config = dict(
    n_layer=15,
    d_model=640,
    n_head=5,
    n_kv_head=5,
    head_dim=128,
    d_mlp=2560,
    vocab_size=18187,
    activation='tanh_gelu',
    norm='layernorm',
    norm_place='pre',
    norm_eps=1e-06,
    positions='learned',
    qk_norm=False,
    attn_scale=0.0884,
    bias='all',
    tie_embeddings=True,
    parallel_block=False,
    init='normal',
    init_std_qkv=0.0211,
    init_std_o=0.00386,
    init_std_up=0.0211,
    init_std_down=0.00193,
    optimizer='adam_variant',
    lr=0.000413,
    beta1=0.9,
    beta2=0.99,
    weight_decay=0.48,
    lr_head=0.00409,
    grad_clip=1.0,
    warmup_steps=274,
    schedule='wsd',
    decay_fraction=0.757,
    decay_shape='pow',
    final_lr_fraction=0.0,
    batch_tokens=[65536, 131072, 196608],
    seq_len=1024,
    doc_mask=True,
    z_loss=1e-05,
    train_tokens=879900000,
    steps=6797,
    dataset='wikipedia_en',
)
MLP neurons of a small language model. Each row is named by its layer, matrix (down: output weights) and neuron, and shows model dimensions 474-537. Each number is 128 + 32 x the weight over its row's rms, rounded and kept within 0 to 255.
A block is one neuron, or neurons of one layer that tend to fire together. After each block is what it responds to, as a language model described it from the Wikipedia text at the highest values.

L7.down829 [ 78 153 121 118 170 104 145 171 183 165 176 138 138 138 150  65  66 120 167 203 110 176 115 176 152  59 126 147  93 116 116 126 117 169 128 100 136 171  85 151 136  79 142  99 141 128 167 136 177 156  92 116 218 152 115 143 118 105 139  94 178 123 121  88]
L7.down1150 [ 66  99 120 131 142 128 155 107  89 117 123 182 134 157  97 114 119 181 153 101 158 193 130 180 152 112 143 156 132 118 125 113 156  64  89 143 109  94 122 124 164  89 137 103  86  82 166 113  67 162 124 130 130 126 136 152 212  39  93  55 112 131 127 146]
L7.down1236 [ 79 141 147 137 120 105 119  43 123  78  96 101 181 154  69 155 124 170 161 122 184 160 143 101  91  89 144  96 126 154 137 171 119  59 156 159 136 167 156 147 111  63 147 134 116 133 178 102  91 157 135 113 136 185 100 192 101 113 168  74 134 126 140 118]
L7.down1711 [141 135 113  77  86  79 107 119 110 155 117 110  77 169  91  64 203 181 135 185 125 128 146  74 138 122 140 122  80 134 125  98 109 139 125 130 135 134  79  68  66 134 113 138 117 122 160 135  85 123  69 126 195 173 144 125 179 106 167  86 139 152  89 187]
Responds to: Birth date tokens

L3.down141 [117 134 128  92 147 107 114 122 173 160 114 106 117 178 132 111 120 145 102  80 186  98  76 143 147 142  91 128 104 147 148 148  97 150 117 168  80 168 112 103 159 141 112 106 212 128 137 140 154 105 151 138 100 126 127 144 155 120 163 176 140 107  81  90]
L3.down236 [ 84 142 111  82 172 140  99 138 192 154 178 152 101 114 146 112 166 106 147 116 199 145 203  94 176 113 132 156 125 118 146 126 153 118 130 146 117 141 117 149 114 160 120 103 162 103 168 123  96 117 180 174 110 134  66  87 175  88 141 157 112 159  80 112]
L3.down362 [125  93 127 201 166 100 109 125 121 166 183 158 125 145  69 116 120 191 222 115  96 144  74 155 147 100 148 102 116 136 149 120 130 145 100 130 135 139 123 214 139 112 153 138 109  87 162 125 171  99 139 144 156 166 140 156  45 146 131  73 126 100 201 138]
L3.down593 [126 146 125 167  90  99 132 113 177 123  76 135 141 123 124 161 106 133 197 140 115 132  76  63 163 189 169 142 142 143  78 119 137 163 152  86 129 124 157 121 123 145 161  95 104 114 183 114 114 127 125 110 144 135 105 144 181  82 105 169 120 151  84  73]
L3.down696 [ 93 169 137 128 159 125  96 101  80  77 103 160 113 130 107 178 122 142  71 157 158 127 142 166 176 160 174 125 126 113  91 140 121 116 144  97 165 186 181 137 137 123 120 130 147  94  95 140 147 175 154 110 139 109  91 157  92 131 101 134 158 117 132 131]
L3.down989 [108 124  90 134 146 125 107 102 175 135 128  74 123 164  92 132 129 146 123 134 144 106 157 202 207  70 148  89 116 136 130 161  95 116 115 107 138 165 101 138 172 120 157  90  95 141 117 140 147 158 160 126 140 132 161 117  98 110 179 141 166  89 118 147]
L3.down1008 [100 134  75 120 134 119 123 131 188 140 149  90  97 160 118 154 150 176 162 140 137 118 131 172 160  81 124  90 110 131 149 170  87 131 110 140 161 192 148 214 130 170  94 215 138  78 113 122 120 107 219 159 134 180 105 159  92 171  65 164 145 177 134 122]
L3.down1158 [164 114 133  46 105 163 126 123 165 141 163 119 163 119 115  81 169 137  86 112 150 111 133 121 123 153 140  93 198 103 131 107 140 179 116 165 136 150 137 140 136 119 144 151 109 156 109 164 121 104 162 140 134 180 115  78 130 163 142 153 119 134 155 198]
L3.down1212 [120  64 123  91  90 100 127 131 143 156 118 136 112 129 122 106 157  96  61 171  90 102 125  84 101 104 141 145 188  69 120 128 135 140 133 145 136 155 137 165 153 134 118 167  81 159 108 161 163 121 131 173 136 148 144 122 122 115 144 142 120 147 207 127]
L3.down1612 [ 69 164 137 120 119 148 117  99  93 154 107 137 135 178 110 164 143 150 167  72 156 141 124 121 135 171  49 162  71 114 133 158  53 172 152 153 160 195 123 175 128 154  48 117 172 106 131 158 176 119 138 166 138 158 154 128 111 146 122 149 141 122 196  95]
L3.down1621 [130  79 123  92 161 142 128 139 183 156 105 104  95 152 139  97 106 168 129 158 105 115 159 141 180  61 110  89 180 145 119 149  74 108 145 150  43 175 132 110 162  86 138  89  93  93 168 167 181 105 152 135 133 146 117 116 117  65 101 114 143  85 210 140]
L3.down1652 [156  94 101 135 138  95 144 150 159 133 144 143 128 146  89 171 110 145 163  57 120 154 118 133 161 111 155 101 144  74  90 125 128 103 151 123 125 127 135 179 173 129 108  65 139 146  80  99 152 134 112 119 177 153 122  86 114 175 133 129  73 162 142 105]
L3.down1813 [123 111 123 120 127 122  91 163 138 171 178 100 108 138 123 140  77 180 163 141 141 179 129  90 158  79 156 109 101 187 128 143  97 135 114 115 106 151 118 197 150  87 147 101 122  95 105 107 150 141 157 142 150 128 169 103 148 181 124 131 136 146 182 146]
L3.down1826 [120 124 111 144 110 199 127  90 148 106 118 145 117 110  77  81 118 117  57 199 130 131 111 101 100 110 162 154 167 107 176  90 119 224 180 100  98 174 148 108  92 175 125 166 128 152  97 168 129 117 155 140 135 129  96 102 147 132  82 146 127 141 116 113]
L3.down1913 [153  65 118 182 152 103 103 118 129 125 105 122 152 120  54 191 132 142 134 154 160 176 150 119 118 147 172 133  92 166 130 106 105 125 107 122 160 167 101 171 127 124 141 160  97 119 107 109 193 151 137 132 142 150 139 112 154 137 134 152 143 118  72 122]
L3.down2265 [156 124 131  98 142  36 127 137  94 132  95 117 153 175 113 189  99 150 175  62 103  85 122 169 152 122 146 142 120 130  82 158 104  72  88  44 163 127 122 180 175 115 142 100 133 141 139 139 135 139 154 110 142 107 102 124 152 117 124 123 161 117 156 165]
Responds to: Adjective-ending word pieces

L7.down785 [104 145 135 146 128 111 132 169 139 162 146 140 115 155  61 111 135 136 102  91 131  72 192 119 100 166 144 171 120  97 118 115 153 115 203  75 103 150 117  89 132 123  99 109 160 162  84 120 119 120 121  98 176 150 165  49  84 168 133  95  89  96 123  84]
L7.down988 [113 168 151  82  95 176  97 134  95 123 125  97  78 183 144 159 126  77 109 126 168 147 147  92 115 129 126 139  86  94 138 125 106 140  66 130 146 194 127 148 117 143 148 180 100  99 103 156 102 152  97 161 115  76 116 169  63  99 133 176 147  82 168 142]
L7.down1768 [110 104 129 132 124 117 108 144  89 183 131 158 105 121 110  82 177 155 129 117 136  55 115 112 126 116 176  57  91 102 169 114 129  98 194 124 151 158 186 154 100 119  93  81 136 178 154 106  73 126 168 157 157  44 132 107 131  91 125 152 106 129 147  39]
L7.down2033 [104 127 111 118 132 124 160 126 118 154 109 110 117 120  71 138 143 127 141 132 163  70 143 108 129 104 157 100 144 143 112  90  77 101  98 106 146 163 103 204 158 156 155  78 183 160  97  76  94 153 105 168 185 145 140  87 156 124 155 127 170 126 168 170]
Responds to: Adjective-forming word endings

L9.down1383 [119  37 127 119 174  71 176 141  96 171 134 152 239 139 129 153 139 148 150 123 145 132 174 156  92 107 123 104 160 147 101  89 115 132  97 174 145 107 119 209 117 115 122 101 137 130  84 156 172 127 164 146 219 147 178 117  91 122 129 102 116 109 140 121]
Responds to: Participial adjective endings